config.yaml
head_dim: 128
hidden_act: "quick_gelu"
batch_tokens: [32768, 65536, 131072]
MLP neurons of a small language model. Each row is named by its layer, matrix (down: output weights) and neuron, and shows model dimensions 112-239. Each number is 128 + 24 x the weight over its row's rms, rounded and kept within 0 to 255.
After each neuron's rows, "fires before" lists the tokens most often just after its 100 highest values on Wikipedia text that the model never trained on. A number after a token or word is its count.

L5.down1515 [112 189 134 156 144 152 119 147 159 160 120 140 145 126 122 130 161 109 150 122 143 110 130 126 115 126 153 151  97 144 149 132 145 119 116  95 131 111 121 140 107 129 194 120 166 138 113 109 126 150 113 102 163 146 143 167  64 106 131 160 136  62 141 103  77 164 137 137 102 138 140 161 101 119 131 149 129 143 114 144 154 173 168 117 103 123 109 112 134  77 173 144 137 157 132 107  91  86 111 158 155 126 128 135 139 139 144 131 122 164 117  94 113  80 127  92 125 156  95 122 111 125 147 105 121 153 154 116]
fires before: "|" 55, " |" 9, "\n" 8, "/" 6

L4.down480 [130 152  67 118 125 131 136 157 140 153 114 152  64 171 119  74 111 143 115 130 142 160  87 141 105 109 127 132 183 121 143 148 152 122 121 125 156 120  78 122 138 130 125 109 107 139 160  98 127  96  86 108 179 133 121 132 121 118 104 107 121 125 151 113 149 128 162 126 108 110 109 108 102  82 141  95  96 137 162 140  93 125  93 136 131 135 172 110 118 131 146 125 142  99  91 132 134 115 132 149 149 118  98 125 128 139 110 131  95 154 132 136 102 130 184  89 128 125 163 136 122 117 127 136 119 150 107 146]
fires before: "." 19, "," 16, " in" 9, " and" 9, " of" 7

L10.down1515 [130  96 139 116 169 125 119 164 173 134 124 156 139 131  95 104 149 122  60 142 152 119  94  71  91 131 151 101 166 140 116  98 129 122 129 135 123 126 185 149 104 120 140 135 127 170 144 123 123 102  97 133 106 115 111 144 123 111 124 106 112 152 124 148 168 101  95 132 158 157 198  86 110 135 128 145 104 158 128 149 123 156 114 104 120 112 159 144  78 148 146 117 120 172 110 123 139 165 140 145 131 115 129 111 128 130 158 133  90 148 119 133 142 152  96 133 163 113 164 144 150 170 123 168 130  78 112 118]
fires before: " |" 30, ")" 16, "%" 10, " /" 6, "–" 5

L5.down101 [ 96 162 121 116  87 104 145 123  98  92 137 131 162 110  77 121 103  90  89  95 162 159 127 105 110 111 102 133 129  58 158 108 113 129 163  89 162 147 156  91 107 141 125 113 140 149  95 109 108 101 143 147 173 143 163 124 138 149 138 135 111 146 156 141 151 132 106  94 164 124  97 100 142 145 111 143  99 128  93 128 174 156  91 123 107 144 126 185 102 132 131 131 109  99 124 160 113 154 147 129 148 129 133 120 175 171 107 138 148  90 168 118 126 113 112 113 176  96 140 150 118  97  90 114 153 203  81 117]
fires before: " (" 22, " the" 19, "y" 6, " |" 4, "g" 4

L10.down985 [108 177  96 204 163 119 114 117 148 111 128 115 118 137 162 113 162 143 206  65 136 121 102 127 103 105 119 171 148 135 124 127 127 156  89 106  87 101 140 115  99 123 164 153 159 149 122 127 121 115 155 106 124 119 178 128 130 136  95 115 141 138  71 128 151 137 105 119 131  77 139 176 116 120 127 158 137 155 149 143 128 127 122 163 105 141 125 159 121 142 100  84 178 134 140 162 139 106  97 125  58 118 127 123 135 138 139 116 117 125 126 164 120 166 122 157 124 115 107 144 159 111 119  94 167 115 128 155]
fires before: "." 72

L5.down996 [ 75  93 135 142 158 140 139 137  59 153 133 137 104 108 194 126 136 126 130 139 121  85 110 116  96 111 140 105 117 101 136 157 124 100 173 180 117  56 143 166 152  87  96 152 125 131 118 115 130 132 147 157 142 119 140 135 166 154 144 128  95 122 118 131 142  98 110 129 163 167 111 147 122 152 142 118 114 124 165 107 102 127 159  84 131 164  87 117 127 129 117 113 133 147 122  89  97 161 158 171  90 120 125 134 146 137 174 117 156 139 157 140 120  87 120 143  97  99 151 127 150 130 111  94 155 135  95 136]
fires before: "." 20, "," 20, " and" 15, " with" 5

L7.down73 [136 142 127 113  86 176 138 101 128 144  78 130 122 151 115 142 162 134  88 161 101 105 120 159 103 128 136 127 128 100 174 144  87 123  89 138 124  97 161 134 142  77 123 111 115 126 145 120 140 144 128 122 109 161 142 137 119 133 134 117 118 102 167 125 148 149 128 182 138 112 134 133 121 139 126 109 117 152 157 113 145 115 115 174 153 152 122 145 129 125 176 141 126 180 117 113 164 125 146 151  93 126 126 137 112  99 124 121 111  89 133 160  82 179 142 132 140 101 142 154 149 157 148 120 122 130 113 120]
fires before: "." 17, "," 15, " in" 8, " of" 7, " |" 7, " and" 6

L7.down866 [122 104 111 120 132 147 143 152 152  72 140 143 114 135 152 137 128  96  91 121  98 141 114 137  96 149 139 128 117 125 118 112 140 127 146 141 104 139 139 124 148 142 184 160 147 154  70 141 125 140 144 102 152 121  76 165 121 169 120 112  37 160  86 118 104 170 193 131 140  85 118 133 112 138 125 124 125 154 168 118 129 146 124 151 126 124 127 114 130 186 129 170 128 140 121  98 123 147 147 123 113 131  73 141 145 122  92 158 110 169 145 159 151 133 118 135 109 121 123 110  97 172 134 118 141  97 148  99]
fires before: "," 46, ":" 10, " –" 5, " that" 5, " |" 4

L7.down265 [ 92 133  94 135 154 125 112 130 127 127 108 142 135 128 146 123 118 116 255 123 115 143 104 133 117 118 136 119 141 125 149 172 174 131 149 128 113 140 112 169 149 126 140 130 128 114 114 135 119 134 111 133 128 146 125 112 135 131 147  74 136 123 154 115 129 155 119 137  76 138 120 119 164 112 128  95 127 103 139 132 123  85 117 144 114 123 122 118 134 148 108  85 147 122 129 185 125 135 131 121 124 137 146 144 130 146 136 126 128 151 116 105 113 149 112 146 120 139 138 149 139 112 133 115 106 138 119 119]
fires before: "\n" 78, "|" 12, "-" 6

L7.down1169 [ 76 134 152 130 168  95 113 110 149 112 125 109 144 143  98 113 140 107 186 133 123  63 129 111 136 146 129  91 140 114 117 163 158 133 127 150 120 145 151 126 126 151 102 146 120 134 158 120 158 119 129 135 170 113 114 135 123 157 125 132 149 119 100 100 128 109 140 119 102 112 124 126 133 137 118 115 121 131 134 139 124 135 114 147 117  64 174 153 127 109 162 130 129 114 119  88 148 169 122 127 158 125 113 131 136 129 154 108 141 105 125 106 117 138  67  92  97 125 148 150 164  89 140 119 134 152 127 134]
fires before: "\n" 63, " the" 5

L10.down210 [147 133  79 121 123 127 137 129 145 146 145 155  79 164 102  86 109  91 158 148 134  76  96 130 125  66  98 128 166 169 122 153 138 124 131 100 129 139 146 121 110 104 164 105 132 124 108  72 131 138 129 160 105 156 117  76 124 138 145 127 157 147 138 135 108 168 123 100 175 115  89 145 133 143 124 139 141 134 118  93 126 125 122 130 141  89 111 105  95 104 112 109 124 128 127 157 135 101 175 110 161 138 115 110 121 110 110  86 149 135  96 111 157 139 124 142 113 168 109 124  69 113 150 134 108 108 144 144]
fires before: "." 18, " and" 14, "," 13, " in" 11, "'s" 6

L5.down1015 [139 116 124  84 155 104 112 105 106 133 156 100 123 127 155 118 125 120 125  87  84 103 133  98 162 137 106 141 188 148 154 134 179 155 141 114 106  95 130 133 120  53 127 146 141 148 110 152 139 140  95 135 148 109 152 172 101 149 121 112 133 132 128 103 105 144 163 114  83 159 129 117 145 111 146 150 136 141 163 114 139 117 141 153 144  90 131 133 123 118 141 161  83 104 123  86 171 134 139 142 140 140 120 165 131 132 125 115 150 110 142 172  58 165 166  90  59 132 105 146 122 111 139 168  95 135 105  97]
fires before: " |" 30, " 0" 20, "," 9, " in" 6, "s" 6

L5.down743 [ 88 156 114 119 123 120 128 144 125 168 120 192 145 158 158 120 159 102 158 108 166 140 150 151 156 111 158 129 142 122 114 121 172 139 190 114 127  80 129 112 113  84 133 139 158 104 137 107 106 133 132 168 153 172 115 106 135 138 138 127  96 144 143 145 147 136  98 141 113 125 126 136 124 132 157  99 162 145  41  89 124 135 113  98 143 100 143 140 113 113 123 124 116 106 123 107 158 114 124 149  97 116 143 114 134 182 150 110 113 150 124 119 131 147 153 161 130 143 113 103 136 113 133 130 119 128 129 147]
fires before: "|" 61, "-" 20, "\n" 10

L10.down143 [103 128 117 157  84 123 101 104 119  94 101 115 132 125 100 131 158 193 115 112 150 137  82 146 141 150 120 159 109 104 148 170 171  98 107 131 115 136 145 160 118 135 122 140 135  91 145 151 124 120 103 131 181 122 156 106 135 125 109 143 130 126 134 151 180 101  86 113 138  91  96 105 123  88 152 116 183  92 124 115  94 119  97  76 136 136 133 138 131 132 134 125 146 148 114 147 132 121 115 132 107 124 124 143 108 126 114 127 156 109 125 140 111  82 155 150 123 172 140 119 144 142  98 103 148 133 133 146]
fires before: "," 63, " and" 11, ".," 8

L5.down653 [144  99 134 136 145 123 168 108 168 123 143 130 142 120 116  79 106 189  97 134 113  88 131 136 143 166  82 121 136 105 167 112 129 128 137 142 131 111 153 113 106 136  85  99 143 102 126 139 123 100 107 160 121 137 143  77 164 118 143 140 140 127 121 103 108 119 127 135 130 114 137 112 108 139 114 111 100 155 145 102 154 104  96 143 182 112 121  64 140 173 168 121 116 156 112  84 158 154 134 158 123 116 105 127 131  96 191 140 133 109 108 165 117 127 135 145  68  99 119 149 113 143 164 134 105 132 134 102]
fires before: ":" 25, " |" 21, "." 14, "," 13, "00" 5

L10.down63 [131 141 163 148 153  89 141 135 125 139 137 152  94 121  83  98 172 126 131  88 145 143 198 155 116 143 151 128 156 168 123 120 155 115 104 134 123 112 155 129 140 113 174 133 148 132 159 178 130 159 132 117 165 111 158 146 164 118 120 100 143 137  98 109 128 114 177 103  93 109 151 147 159 111 112 137 115 120 152 137 136 136 178 162 132 168 122 118 117 133 110  96 113 167 170 144 104 143 102 115  95 153 127 157 119 153  93 142 161 144  87 122 130 128 122 162 158 157 106 137 128  91 161 103 119 132 129 103]
fires before: "." 78, ")." 4

L10.down897 [137  69 159 107 135 123 119 129  85 193 118 119 110 113 182 132 136 118 250 107 117 109 109 182 132 108 140  93 144 123 101 133 175 167 122  94 140 120  89 161  92 132 150 144 108 119 141 140 174  99  77 129 161 140 134 120 117 143 144  96 123 118 147 124 102  96 144 139 141 159 139 142 146 154 156 113  95 123 117 101  99 133 160 144 135 117 147 112 125 102  70 149 132  90 129 182 154  99 148 118 121 108 126 146 110 152 117 131 134 118 104 148 147 119 111  92 135 126 147  91 122 140 126 118  84 132 107 140]
fires before: "\n" 58

L4.down594 [115 129 109 132  88 130 103 132 165 149 105 101 175 141 146 159  73 156 114  97 161  87  82 120 136 129 123 124 164 151 170  91 131 131 115 142  88 152 140 141 180 111 115 170 135 134 133 139 113 105 117 127  79 179 139 103 132 159 199 123 129 137 110 104 112 176 114 121 139  94 152 151 119 126 120 125 119  84 120 160  93 148 150 127 141 151  97 105 164 121 121 155 121 131 136 127 136 158 113 142  89 144 111 166  95  84 142 155 122 119 127 153 138  97 124 106 119  97 168 149  96 107 168  87 161  97 116  87]
fires before: " |" 39, "." 6, " Party" 6, " 100" 5, "\n" 4

L10.down239 [156  89 144 119  94 157 142  74 133 166 100 180  91 129 102  99 132 136 155 152 129 154 175 126 111 148 148 153 123 110 150 134  82 147 150  88 146 101 103 162 140  86 122 113 105 112  97 105 133 146 110 139 113 108  78 137 110 101 139 131 104  98 166 104 135 133 115 125 104 107 136  91 155 122 179 143  94 174 150  93 191 126 100 141 114 118 114 129  76 138 102 135 138 163 112 115 150 102 165 108  84 131 106 110 133 103 155 126 115 144  89 116 130 123 128 139  84 115 147  97 150 100 120 122 144 127 162 107]
fires before: "|" 87

L5.down200 [157 120 122 169 173 117 142 124 144 125 139 174 148 145 140 145 129 115 136 117 118 108 100 104 130 139  94 107 126 140 165 110 149 140  98 114 137 111 122 117 144 151 113 145 114 158  95  82 145 114 117 125 146 131 170 140 104 108 131 158 109  91 122 119  99 114  74  98 120 102 150 142  68 109 108 136 156 206 109 128 134 127 133  90 110 132 164 142 129 108 157 108  83 140 146 138 133 142 133 127 114 121 137 147 143 143 166 103 136 137 130  84  78 119 144  84 125 110 188 104 123  78 108  71 133 101 137 104]
fires before: "\n" 65, "==" 7

L7.down1043 [131  97 140 147 159 126 127 111 137 127 108 136  51 110 155 154 132 131 141 102  90 133 158 117 109 136 159 140 120 181 136 119 141 144 144 131 116 135 113 169 113 120 158 173  99  91 134 128 118 122  86 124 108 122  91 135 161 135 110 131 124 135 116 160 126 119 146 156 126  94 110 102  95  81 121  94 122 139 162 122 145 184  96 158 115 151  97 104 154 113 181 141 102 130  65 118 130 133 147 132 128 177 143  87  93 137 142 140  82 117 108 164 155 127 131 123 133 150 142 113 129 137 142  69 125 160 135 178]
fires before: "-" 35, "|" 12, " |" 9, "\n" 6, "s" 4

L5.down1231 [143  95 106 115 124 121 137  93 134 118  81 149 111 128  98 176 133  96 255 162  82 140 111 128 145 156 142 154 111  59 135 137 155 113 132 133 127 152  86 145 189 134 104 146 123 115 106 141  97 116  98 135 117 134 123 139 138 130 146  93 150 178 160 136 167 121  97 140 105 107 137 138 176 123 138 132 170 119 132 113 136 127 106 142 142  97 124  88 132 144 147 115 143 107 119 178 114 106 150 123 108 162  96 107 112 138 157 128 110 112 138 153 120 157 145 132 143 170 168  76 133 120 133 126 101 125 135 116]
fires before: "\n" 45, "-" 40, "|" 15

L4.down822 [ 97 141 132 133 146 145 111 113 137 158  82 147 146 117 119 148 142  88 255 135  99 140 103  87 146 124 135 144 107 102 136 144 176  83 104 136 113  99 101 138 138  96 114 144  96 125  95 142 108 152 118  94 131 143 165 169 120 142 128  63 137 142 112 131 136 116 145 156 103 106 115  85 154 166 116 168 131 150 152 122 130 147 142 121 122 107 124  94 123 128 103 136 149 137 138 182 117 125 180 109 112 130 145  97 124 138  89 161  85 144 130 133 149 137 149 140 144 144 113  99 152 127 113 138  99 132 134 131]
fires before: "|" 34, "-" 34, "\n" 26

L7.down526 [118 105 124 105 100  90 151 124 126 104 119 135 116 113 123 187 207 112 176 146 134 141 128  95 149 102 125 113 139 120 112 135 177 116 137 111 132 101 121 141 137 135 158 129 143  86  66 129 153 107 107 127 145 113 143 107  90  72 110 107 147 142 131  95 140 140 137 129  94  75 141 101  96 114 134 138  97 206 153 119  97 138 117 114  98 132 152 147 149 102 129 109 158 105 127 136  86 138 115 124 130  94 105 103 193 114 149 145 136 136 114 151 174 138 140  95 153 139 108 119 118 121  83 137 120 123  79 157]
fires before: "\n" 48, "|" 38, "-" 8

L4.down1178 [162  97  80 165 126 141  88 130 119 149 129 181 111 142 108 118 130 109 129 120 121  93 104  95 175 106 124 118 100 118 148 130 119  96 135 144 126 102 157 125 112 118 146 132 130 149 148 172 143 105 156 134 155 117 105  92 178 122 108 111 157 120 157 153 138 129 133 159 155 177  95 114 139 145 163 112  93  98 105 108  68  92 137 143 100 145  91 136 128 139 129 132 140 130 122 132 130 145 136  62 106 115 116  97 114 125 131  79 140  69 110 152 128 147 110 147  87 113 117 123  83 123 114 127 184 117 163 147]
fires before: "," 19, "." 19, " and" 6, " in" 5, "\n" 5, " as" 4

L5.down1379 [109  92 160 158 130 117 106 118 123 117 136 146 140 140  96 178 102 166 147 106  70 141 131 157  96 134 130 154 148 153 153 144 135 114 138 161 131 118 110 183 148 148 126  98 147 158 135 118 134 122  95 150 115 124 147 147 142 135 108 144 122 109 164 145 106 119 123 113 129 131 125 128 135 137 109 125 112 150 167  96 151 156 111 112 159 145 136 104 122 104 201 137 119 126  84  98 132 144 142  96 118 113 131 206 112 180 120 149 113 140 135  98 103 171 159  92 131 160 135 146 179  85 114 127 109 171 163 145]
fires before: "-" 66, "\n" 11

L4.down156 [ 77 123 160 121 140 129 157 138 135 103  97  93 149 111 108 112 167 141 107 150  95  94 145 134 130 124 103  86 124 100 126 108 163 134 157 119 128  97  83 158  62 163 113 109 143 135 145  93 105 108  93 112 127 124 140  86  86 102  64 126 117 134 135 118 191 121 157 121  81 147 101 134 139 137 144 157  84 153 135 110 114 150  73 115 163 108 127 138 119 106 141 120 150 134  93 117 164 147 108 148 138 140 129 136 148 153 153  89 137 162 150 144 139 108 133 152 115 141 124  88 114 105 130  90 108 135 114 124]
fires before: " of" 39, " a" 15, " in" 4

L7.down653 [ 90 121 151  90 142 110 130 119 149 140 111 145 143 103  88 134 138 149 148 133 138 115 108 160 105 128  81 104 136 144 122 125 168  98 139 115 103 133 116 161 147 102 118 158 133 161  94 114 121 144 112 140 150 109 141 115 173 117 125 176  77 107 159 130  51 126 165 179 117 117 109 142 146  97 157 117 185 194 118 110 137 132 103  91 145 128  90 130 114 125 147 122 119  97 120 161  99 110 157 119 152  91 128 151  70 129 135 151  97  92 161 144 144 149 139 130  83 140 113 137 107 142 117  84  91 164 169 159]
fires before: "\n" 45, "-" 33, "|" 4

L10.down1 [128 114 142 148 109 124 137 115 144  95 110  89 126 108 172  77 178 130 142  92 141 149 102 158 130 118  95 118 119 141 132 155 132 121 131 125 116 111 153 123 114 121 139 141 129  89  80  88 126 107 119 208 116 130 105 149 120 131 125 101  81 128 133 110 174 124 131  89 130 149 124 147 179 115 105 116 170 140 130 156 125 139 104 111 114 151 118 106 110 136 121  92 132 139 144 125 105 101 154 161  69 163 126  81 116 149  84 154 116  89 109 106 163 142 155 146 146 108 116 140 107 107 108 107 139 142 134 110]
fires before: "%" 69, "." 12, "–" 6, " |" 5

L5.down1248 [160 146 147 136 124 146  97 114 127 170 148 117 113 154 122 128 138 151 125 123 108  67 107 127 116 128 115 113 103 130 111 161  97 154 105 139 153 118 111 186 127 106 123 143 127 126 113 147 206 115 122 111 168 132 138 122 139 117 119  53 122 113 131 139 101 113 107  89 117 121 123 129 141 137 150 113 103 140 124 119 133  98  87  99  93 124 116 110 110 101 112  97 150 128 136 134 155 148 154 108  99 111 151 150  90 122 143  93 133 139  88 126  98 168  97 149 110  89 131 143 113 105 103 128 149 146 134 135]
fires before: "\n" 98

L4.down557 [147  94 113 153 136  98 119 115 113 179  91 143 109 140 127 116 129 139 187  80 122  95 119 146 143 135 149  98  82  90 107 140 173 156 126 153 117 104 129 133 121 107 117 122 121 112 122 152 147  99 131 163 133 113 126 153 149 110 143  81  88 140 153  89 120 133 130 121 101  83 126 125 161 117 142 144 162 194 126 105 161 149 115 119 104 118  89 156 122 106 109 143 123  81 104 163 136 160 132 108  86 152 136 137 113 137 158 168 120 123 121  93  99 105 115 141 113 131 147 111 105 127 126 109 155  98 141 148]
fires before: "\n" 76, "|" 18, "-" 5

L7.down610 [142 109 129 113 104 175 115 132 161 149 134 134 143 106 117 122 108 122 254  90  66 151 145 118 120 116 140 131 115 141 149 106 116 133 115 109 125 114  66 170 150 104 143 130 141 109 161 120 105 138 131 139 114 118 155 136 130 113 175 127 142 112 166 124 141 108 140 129 123  76 152 132  88 126 139  67 134 160 107 151 117 171 131 134 123 110 112 123 142 133  96 124 147 160 107 105 106 120 126 110  98 120  93 144 120  86 114 106  99 140 183 109 129 131 103 124 134 143 103 125 125 106 139 112 112 166 148 121]
fires before: "\n" 70, "|" 15, "-" 5, "–" 4

L5.down102 [124 123 107 109 122 110 150 101 112 151 119 119 116 168 146 144 126 126 174 129 106 157 134 144 143 119 133 148 140 125  93 149 180 101  98  88 132 123 112 142  96 104 164 126  98 118 104 140 107 119 130 154 179 120 138 145  98 149 128  85 204 139  90 124 132 123 117 168 114 125 140 108 113 122  95 139 130 120 113 157 123 121 126 139 121 114 105 128 156 141 133 118 118 139 113 125 121 132 139 105 120 114 108 107 141  96 132 145 109 199 163 119 150 143 155 118 168 174 143 131 145 179 140  88 109 116 106 165]
fires before: "\n" 80, "-" 5, "|" 4

L4.down639 [125 111 162 127 100 114 117 129 135 135 181 102 133 139 123 132 129 186 149 134  92 161 174 144 133  83 116 136 135 143 150 126 112 108  98 155 108 116 110 128 103 132 110  82 199  93 152 156 138 123 131  90 157 156 131  92 175 122 127 110  95  97 143 142 155 135 104 111 118 134  97 118  99 155 168 130 127 120 144 131 110 188 123 153 126 153 124 136 161 135 149 121  87 174  90 101 139 131 127 130 169 145 120 144 159 113 132 142 108 127  98  98 126  90  98 109 111  92 131 116 146 155 125 109 109 163 123  96]
fires before: "|" 30, "\n" 11, " 0" 10, " " 6, "-" 4, " 1" 4

L7.down1112 [116 127  99 125 154 138 132 122 149 119 102 138 136 123  99 128 127 117 255 128 106 138 123 119 151 127 127 149 134 119 120 145 153 117 118 129 119 118 130 145 141 150 122 133 119 144 121 143 103 166 117 131 123 117 133 130 129 130 140  74 161 148 119 145 133 126 129 162  95 131 135 122 154  95 118 121 134  68 126 134 155 129 116 120 129 115 131 102 136 143 110 120 112 112 113 189 132 131 131 122 128 138 143 132 118 138 120 126 121 127 110 127 162 129 130 144 135 130 118 149 161 119 126 131  95 146 112 128]
fires before: "\n" 70, "|" 17, "-" 11

L7.down453 [107 182 124  96 107  91 165 152 132 117 115 142 141 108  88 135 133  86  98 152 132 149 136 116 112 111 104 145 111 159 136  90 135 133 150 101 111 104 153 110 156 141 172  93 122 165  76 134 105 144 124 128 147 142 109 119 111 141 162 108 104 103 114 130 114 116  85 128 156 102 142 133 111 147 147 152 106 111 113 148 131 105  87 129 188  93 108 122 122 163 130 137 135  78 106 164 152 112 113 150  99  79 140 141 134 159  84 118 126 134 122 161 140 114  94 131 100  86 145 207 143 116 130 151 157 135  88 135]
fires before: "\n" 46, " (" 12, ")" 7, ":" 6, " |" 6

L5.down961 [136  95 148 121 140 157 134 122 115 135 147  88 121  74 134 115 117 133  91  75 126 132 139 131 119 115  85 126 119 122 120 114 107  79 120 153  93 138 158 163 123 117 135 173 152 125 130 106 144 140 115 166 107 130 137 124 137 155 126 175 114 122 119 146 117 158 141 133 146 143 123 151 139 150 135 136 153 167 128  99 113 165 113  80 105 102 102 109 127 140 124 141 140 153 125 108 163  80 111 148  87 112 156 135 128 138 107 121 152 154 153 135 136 153 132 116 163 140 141 132 117 143 101 139  99 143 149  65]
fires before: " |" 30, "%" 29, "3" 4, " m" 4

L4.down426 [133 108 103 155 144 141 156 121 143 103 123  67 140  99 129 147 116  91 183 152 114  98 119  94  69 122 142 140 145 115  98 126 154  95  99 169 139 193 131 175 111 135  86 104 130 125 127 131 122 124 115 113 164 121  99 100 170 135 168 112 123 129 141 103  54 140 138 136 146 139 132 109 122 116  98 112  96 203  83 150 140 108  91  99 134 110 144 137 130 149 111 133 159 133 129 167 107 189 161 101 150 136 100 166 115 120 163 130 140 119 117 122 107 132 132 119 116 105 139 106 119  99  96 123 140 158 140 102]
fires before: "-" 48, "\n" 25, "|" 8

L5.down1433 [148 158 122 142 140  94 119 118 162 129 122 162 137 153  96 119 164 120 175 145 116  90 118 112 142 121 175 110 158 105 105 127 219 143 191 125 134 146 105 167 146 104 117 115 149 127 124 157 146 113 129 154 153 143 137 145 137 103  91 109  54 117 151 144 100 129  77 114 120 131 110  86 134  86 144 104 127 136 122 109 102 145 133 111 128  62 128 119  81 104 137 122 128 125 130 146 107 154 130 110 132 117 111  97 139 201 136 158  96 128 141  99 112 100 125 151 179 132 117 100  91 107 128 114 134 133 162 135]
fires before: "-" 54, "|" 34, "\n" 10

L5.down1026 [144 130 113 134 158  95 119 110 142 102 167 146 134 137 150 105 136 108 211 150 124 119 120 139 160 126 120 133 151 150 148 140 145  78 129 116 109  75 118 173 163  91 102 141 156 122 107 111 162 106 116 130 148 131 188 138 129 128 109 116 110 156 108  95  85 163 100 108  76 137  89 101 153 126 158  85 148 178 120 150 137 113 136 149 143 154 151 177 145 108 172  67 134  94 121 134 101 153 178 109 129  86 146 132 158 142 115 108 125 144 159 120 140 128 123 110 152 153 112 103 125 105 154 107 106 138 127 167]
fires before: "\n" 35, "-" 14, " The" 10, " He" 8

L10.down840 [129 167 110 124 134 100 169 140 128 128 137 145 104 124 130 133 130  92 152 141 107 137 151 145 156 121  59 123  98 120 129  98 168 116 138 133 143 131 130 137 121 138 141 136 140 164 158 137 118  84 134  88 176 186 119 125 125 131 105 151 186 122 113  94 141  90 150 130 120 147 117 139 119 132 147 111 176  75 154 133 107 109  87 158 156 116  95 119 149 124 146 115 154 160 100 124 138 145 114 145  72 122 108 128  94  90 118 138 137 136 116 136 144 147 156 144 136 136 124  95 154 145 130 127 154 144 101 116]
fires before: " of" 28, " the" 21, " a" 5

L5.down346 [133  95 137 153 129 158  95 156 152 107 124 151 109 108 118 146 157 116 145 124 146 135 145 104 133 117 117 139 174 137 132 156 201 118 144 105 155 142  87 133 114 103 143 132 125  71 108 127 111 122  81 139 140 137  85 157 126 141 127 127  67 108 149  99 112 109  92  99 125 158  92 118 122  74 139  86 107 164 103  74 136 130 140 146 113  82 108 139 119 158 133 112 139 150 112 111 109 119 132 131 184 133 105 139 131 162 146 142 132 179 119 107  97 135 108 119 150 144 146 108 112  91 124 108 111 152 151 118]
fires before: "|" 52, "\n" 10, "D" 7, "A" 5

L10.down1203 [123 135 124 139 156 130 118  89 108 110 165  96 115 104 140 104 107 177 216 146 140 163 119 103 114 117 151 104 111 118 108 110 137 129 124 106 120 106 110 125 119 159 140 132 114 135 162 119 177 122 134 134 105  86  92 140 145 118 103 132 132 141 157 119 184 105 124 137 110 114 142 133 127 136 151 111 164 202 115 133 124  87 119 118  79 144  95 125 130 134  69 133 149 110 153 163 139 124 132 115 131 140 148 137 140 161 123 156 141 146 143 148 117 121  89 152 120 121 133 105 142 148  88 157 160 140 135 158]
fires before: "\n" 60

L5.down1133 [198 103 132 107  73  65 142 107 120 120 128 139 113 118 133 107 130 143  97 146 115 129 136 133 177 124 114 121  85 106 159 107 137 132 118 159 131 135 102 119 115 145 130  98 115 139 131  70 182 152 133 154 150  66 110 143 119 120 118 132 112 146  94 128  95 100  90 116 164 103 118 198 135 102 109 102 164 163 113  67 132  78 149 129 111 149 113 134 110  86 182 139 158  93 143 121 145 109 125 113 109 127 131 110 135 120 154  99 122 168 113 148 114 121 115 162 114 146 125 150 140 157 211 146 160 107 128 151]
fires before: "." 38, ".," 11, " |" 11, " (" 4

L7.down552 [108  85 150 128 152 144 144 176 107 139 112 127  82 136 126 174 120 161 150 182 131 110 160 115 109 136 104 119 127  75  83 162 106 104 144 161  98 114 103 112 144 122  86 115 122  76 141 137 160 108 157 112 152 131 113 131 135 124 123  62 169 113 125  92 109 139 109 101 116  88 157 116 135 116 101 150 180 112  97 126 114 157 105 119 134 108 141 165 110 117 144  63 141 125 159  86 127 151 137 132 112 124 117 136 162 147 136  91 111 161 120 137 128 124 113 177 117 138 120 145 130 153 116 132 143 131 185 162]
fires before: " of" 20, "." 12, "," 9, "s" 7, " in" 7, " and" 6

L10.down668 [138 139 146 171 127 157 106 133 115 101 138 113 100 111 131 102 140 139  73 101 173 149  85 126 110 121 112 128 147 151  99 138 162 128  52 126 142  88 120 113 132 154 135 170 103 116  89 107 119 150 105 169 139 124 107 152 130 101 106 143 139 124 119 141 150 139 119  90 108 116  92 114 102 115 122 139 154 115  86 126 138 149 120 100 136 120 130  77 108 104 178 181 146 124 111 114 113 104 105 109 143 118 151 133 142 142  89 116  76 117 137 142 100 109 163 112 129 134 153 115 100 112  74 114 170 188 136 158]
fires before: " by" 36, " in" 10, " as" 7, "," 6

L7.down1030 [ 79 153  93 141 143 123 161 127 127 126 132 147 119 115 165 105 154 152 104 104 129 125  87 149 104 169 104 130 170 105 119 126 135 124 145 122 100  93 134 143 122 116 155  90 121 130 149 127 132 118 120 157 141 118 114 139 142 173  82 164 157 124 157  84 150 134 142 151 118 149 154 111 152 124 147 116  79 119 109 122 111 160 135 111 116 135 108 115 143 128 150 113 140 122 102 174 113 139 193 124  94 110 155 147 110  79 125  92  81 112 117 149 126 102 116 157 123 123 129 151 135 116  96 119 124 169 103 102]
fires before: "." 23, "," 18, " in" 9, " and" 9, " of" 5, " to" 4